Weights of a small transformer language model: MLP 1024 GELU, rotary positions.
MLP neurons of a small language model. Each row is named by its layer, matrix (up: input weights) and neuron, and shows model dimensions 160-255. Each number is 500 + 25 x the weight over its row's rms, rounded and kept within 0 to 999. Numbers have three digits each.
Before each neuron's rows, "fires after" lists the tokens most often just before its 100 highest values on Wikipedia text that the model never trained on.

fires after: "|", " |", " (", ":", "–", "-"
L5.up796:488523470490524488464492492506505487466484508501491476504486484513458489536514512486506503499511507541494452519507502532519502507482476448481484493504476455519448556520540498526505471495503513522519507522497489509524484525544488458529448482513486498508467489530466477510520494496489497481

fires after: "\n\n", "'"
L5.up724:526501520557517473507505534517465508497490507503522509510514508514480479487486472469485504516518562498460482503457467480478469520533471464493480520508479490537528453480501534530452499514488520507485485464542487527510512501502487493502470505503483480502478475488518468485515519523504506520

fires after: "=", " =", "s"
L5.up491:447513475445519483518501559480513496481513485519490499472543468512523467525497498504496512474484520502503501545461454505480447528517520511464534542501533499545530503505513539502511477508499470513531522492544509519504505470473498453521530486517488518526465440455506485551510499513520543503

fires after: "|", " \""
L5.up850:455506527503484500494499498541483470436510488469497474454519488509447472517498530513478468461517549482503576517486486518524510494520495481517526483512528502528532484509499522545456516492498469495500520489505476482531470479462530453540508505480479538507506478493522510541531504484529560448

fires after: "=", " =", "\n\n", "-", "\n", "|"
L5.up877:516558521521490489472472523493480493480546464540474548477473466521518469548480478535532538511497483456463480532493512533507465501496507495474492507520510470506557487460476538498495503516486460511536531500487517507484463519528509497493461521483464546552465481520494483527508484489491494483

fires after: "-", "\n"
L5.up32:513548485509550505485517551488509509495514486478497471470493498544474530511531470520484510490469538517495528494494481490471522530478483459536485484475506465486511500494510471502489489495482500516491501477495483478531505496518475477502536479531466477500490521513495468498541473520489472505

fires after: "|", " |", "-", "\n", "The"
L5.up211:520569459527493506540505551496513479466478492484507489499501487498520506520479481500527527497496495528509507522479449500523479484481483506469515479481529475507509495481487514473496505500497508486552509507504483466486494485520497492521536477503483517483469491491521524508478545510495485484

fires after: "|", "-", "\n", " |"
L5.up800:541554502547509469460461517482480505504489498501522511487481504530507533549472487518506535505504524521440473496515493480499480485479473540523515535485491506497495502478474549465522529502485513471512470507507463454500498478502452477504527528543490507492482458505521466504533515485547524477

fires after: "\n\n", "\n", " =", "="
L5.up580:482492487514484481538465501498472447457511499502505445477534544515507513508465517509571520469481513460501485522483513521500473470522458434484538455485500497484534502525515542475486501509487459517502472506505504496508510478500503523501524468477513513517537474461514502524506505476575493457

fires after: "  ", "\n\n", "=", "-", ":"
L5.up234:518508479486540538518497510495499504469526506455504496434481489489522457472495485512491530521518552459474510514521496511482475509500478490458501514532494539545532515498502546496502541531497514505499506465519499472484495519518500508513567481472502490520483501461499559502478459502506501514

fires after: "=", " =", "\""
L5.up991:549495500548508468498491483471495487482514465499508455490500511527496499476514474505507519538507511424475476485505501536508510500488458486537527462479483496516567509518464539470521463508540474511501487483515525483501499473468504480462493501513500517509498493497506449518516496495490452489

fires after: " the"
L5.up27:496549501539476491536481511502475478482501475508544515502524462505519515471465483489494531509502502511533532538496445512539470485520513465474525485536500508539524472533483493520507538520529469528536505528495442506502511531491513509469481502521491503530478494489505540539518518449543472510

fires after: " |", "|", " L", " GF", ";"
L5.up243:506467512467543484481479514422541486457488473497474493500504525470477509462484495521559492547533518522462502545475500534498469480504520531514501498486462496473509512534507499536545474482497523509521478519493498489473533505560506506525487485503499557501489490529567502479479482477532521499

fires after: "=", "|", ",", " ="
L5.up552:483512533492504469546502504490516520465555507516502493519516506472463496457524488473497530498521545479482471484474514515485514476553494520484471490499493471543550454529468529472521496513520513530518520483494503487553508480500530541485477496508497511512519519512494546461502495451521485466

fires after: " |", "=", " (", "\n\n", "|", "-"
L5.up833:441481473522548488566491476469530498494494490511503458476511527498500537529497477484479510514514484466437510542476491516483498497486496472472522517553531511529534520543480496490505474502477484525532473517519474461466496532496505544488489475504500471459503507533481525503511519448506511468

fires after: "\n\n"
L5.up1013:501493485502540488526537499490483513513501492498561531473517492519528462465467491469494536471507496526501508518513524504487477504522526493511502484513469506574489483488488509470464520500490489507506471496490485493476514516490481543499472543496487445488477447508499539534518525498516501470

fires after: " of", " with", " the", " a", " by"
L5.up678:493529469505527523475532508505502499499542435509502510485486483492512449494514478496530473541474508501525499504497460473534515498516502496465497501509509495494531480497454534521499491477490482500521492472503524504503434476518485515452550492512474472535546535472454528528469499480482504481

fires after: ".", "\n\n", "\n", ","
L5.up216:461495519470476473524480533509535522463494502482519457469512513451506508497503484497524524500514526507454489496494479513507547482497490524519457482463506456549508511543475567487445515501534480478525488456502494513500491479487496490490496478478518472489482490507516493484489482490511522444

fires after: " the", " Id", " med"
L5.up594:475502510461463522569515560451484498526487484496516493499470500496520484565491500469503527505503512450527509526530474528495479475529521453470441504511513490529479512492443499485505516509493501505519487480520503520500490537491521465475501473549518523504494496491538484469436476484515490489

fires after: " |", " Name", ".", " Website"
L5.up588:522513484551529463525492497487481488467489499550533458493502510498454480449516438508481513508512489531499486530482521551481498535496500513445453536508493534481495436465438497516466500499505507475497477472503513577478486535486505478478478470509505532506508500456503486508505482509483529507

fires after: "=", "  "
L5.up709:476499525551518480506488532527471455449548484457498505476494481516526522508487490471485522518502502486465512522491474525504441495492493490490497528457525520517547520489546562499512505518491485478554459459499540500510492464513536513489521526492449491474532489535489498496478524479556466452

fires after: " |", ")", "\n\n", "\n"
L5.up248:484520514509550479531514514451493475469506469472529455490504497554529491452480499486532512480495507548485512480499484463541527521567504475482485495550479483511535472520448506483487535490513483495540515496539509488507477465521489514534485476496521489466510492513498492451473500496489524495

fires after: "  ", " 0", " 2", " 4", " 3"
L5.up919:485516496503549530495522502507513503486548492499467480500495504508519485502513476483533497527521483477516524542543497448532466521549470540460488497507511467523532496506473489502510508511509496490507488521489490475473473486542503516503490513499488508450502494536476519474453537487478459463

fires after: "=", " =", ",", " download", ":"
L5.up548:510520519523509477511482493487438485503532447486459520494485466459482543491476514505527549542513491471462504461471435541532457476566487488492510497526494482537550514519416509513487466474524530491510493545549462502511471515512522505455506495527481533489510507503481463480505506456506520476

fires after: "-", "|", " \""
L5.up748:496472475521502471497486543472500524475490488515445483487529491482481504477528484486530477502561516499480529524474485470493516534496524492501536507506500480503499513539477517534508502475476493522500468512451472463523467524523524525502520468480454553472483453497497508498523511511509510474

fires after: " |", "|", "."
L5.up944:514482494486464486532465552442512459492538471471478511516516479500492483496529501478529548504496489510486560502477490516556494474521550479512550466539482508505536526456477534467479496504491451539499494516528478500489453479493496485502504490471499473481533476477490511528510482444527500513

fires after: "\n\n", " |", ")", "|"
L5.up838:496475517491503500538472500482458494469521506473499508521512473483491551480488519498548533534491526479486554500508502521501468546559500489485498487510547505506521530489470520474503506469519483538508522536522461499514505478479487515510499491524484496481502466450503499451477489468530491476

fires after: "\n\n", "\n"
L5.up821:467445521483513523531463523447476500487556483495518505495482493510505518504521511503553500444518503512481491506474482494505512502498479511497534521503522496530551498552483505448463529471495433541475508516535509500501505493474468551436513482499493505522520450502504486495549500515550536470

fires after: "-", "|", ",", " in", " of"
L5.up455:502466506502482468487489498485514534527546483493465464480486485537508494485533469505472528488487539492469501508513506508517511496507503518510517503479501499530535497540473498475496493541516491502506543495465543493527512453454492528474538516504479526510510487525469486497496460472506485465

fires after: "=", " ="
L5.up47:527538501491502492561521524458454492492509473512505503472516485443466496508499487445522500479529517526488498538463511506500463529482494505483485479447503509544537491469488493459538473466500468522478521495499493504508497525530513493477500531535476508506473514533493472532508464533506492502

fires after: "|", "-", "\n", " di"
L5.up452:539463451493553470509490527499513453462507481499501501509538478466472547482476468518498528515507500536502491500454484516498490544521475492447503500495552484490519520470460554538494512505500503509508469504499475520486473508501524468534530496498478515521504480514506507571530497467477557474

fires after: " |", "|", "\n\n"
L5.up564:492509523498458498543488533457513441476532477492505512501485470502507497507534511456535550475488526493491536474489526518529451517554563504506540475516515505513511540515458544477514486534553489535501515531529503504498457497482492493496508491478462499484546503493522508495528499486495527486

fires after: "\n\n", " |"
L5.up153:505508527492476527535465545472458494476530522488493501531533469508462526509478470480534523500480507504466515523495482497540478535571510501495510467519538516499562562486489523460509495503499460575511521503524444501479490491451493501501482479487468528495521481486510481479512473481558510489

fires after: " |", "\n\n", "|", ")"
L5.up389:536497496491485461543480523457480480456516479470475460460538483515515524473493447535554483508481506473477513528519510509472480500512493526520516474520496521486556503541512492515498478494491503522464504489545493475515498502494448489499473486501467504519503507464539472509508452510519522480

fires after: ",", " an", " a", "\n\n", " Jordan"
L5.up653:519460544542490479475472482477468483502511508531523505467520496503498473458474453498526492515507543491517468541492501519488487473510524490502504518478534491532498480494503525521458493509540497504517504433517485476451489469451467513480528492532501461519512493488520506519502509502511488498

fires after: "|", " the", " by", " of"
L5.up687:469481500513502521538498536518507506539530500532493508520482470498547464451521525501535479564483485461514514496505476524530480459551473533507503469507489483510539507495478477531500518502515475505542462486519554480527499510445473512500535472500504497514538506481543493507505553484496509490

fires after: " |", "|", ")", "."
L5.up409:519504519480545512525516491498457469513543489464481501465521474507528500483491493458498512513484496473489490490507516487506494576568516504451481506518526533517539509505432502538494522497522486532492489491528519493481450488494506485506494511484498506497500486475477535445504540480490500493

fires after: "\n\n", " |", ")", "|"
L5.up85:503454558522499492525512531446457454505542532479463500511515506513465482530499498556566568476467519478518517538520495506514488493576507496490515482542483485504534498492489501485519496511506434539491496486519489500497498478474491484513511474503455516490477475500510532470471501474540533508

fires after: " |", "|", " No", "-"
L5.up482:483462485533471456481460502480509470470469515511503510477468510474491543515441492512542490509565477457453525493490489544504489481492475541505513482540480468528537494486524474547503459529494501491515440536510490456490525535528508523531509483511487514498503515464522477475487523484511508500

fires after: "\n\n", " |", ")", "|"
L5.up506:535497498500512510554436550439466477445537477458491513522512476518486516487500493530551534539493504503478492497476457516533462529553509485494508494518500493499556565509471541502502486522471490526513496536525487518500489514500497502520473507491438507497518478485485496498547486480522516502

fires after: "-", " de", " &", " and", " De"
L5.up867:508511486513498467511506563480474512496483496511486515481526519466492460510503495510478452479503511536482495561490486520521527580492505461479470517536486489484497477434463469487486505473501497517548481459492487502503477539478522488517548449502489537506502452492500506516477496475479526505

fires after: "-"
L5.up112:475477492508515509499496511508481472484494473475476433511485500516542519512508432446515494467501535518460519512552505521476484505482493484517489487496533463529516513491470490521508492445533500528504539512501549470517451490465502492517525510534506499518506489485519501513475481509470489476

fires after: "|", "\n", " |", ","
L5.up798:521508495477521488491488476492503491464500524527520464527491547511513497517517504530533492524498476454475474537525516523496469486491518521501540527495523431536496513455498557484515473468502499505538483494551503494485491506478516510479523510522534513496526530500543488513530477458470475442

fires after: " |", "\n\n", "|"
L5.up361:510523530501478516531469538440495474495546435491500511484505504489487468490527490453540517528481494467501511481501503524543457503556540484492516462495540484516558522468453548466499512506493452558507509531546493515499485478474473507477481506482499493486528476454485461492499491492504531493

fires after: " |", "\n\n", "|", ".", ")"
L5.up246:500519519507467514557445501458451484478526515468503527526503446522485490515504538471517506521479529499491514499494493536518517521554519502477548468493491507468541540491455527508503498492496480555481499534526498510507461481456480493550511493497471521512526541477505492510534500472488512524

fires after: " |", "|", "\n\n"
L5.up566:469467502503483510504501472484493477470515426485498498482496478513511491532527466486515528476496549493533493505526509486515507540562479487521525505468506509471541520511501570503485526502526486561514524547572497483508495476482445494517520532482470507539529509438485512503545501481468537492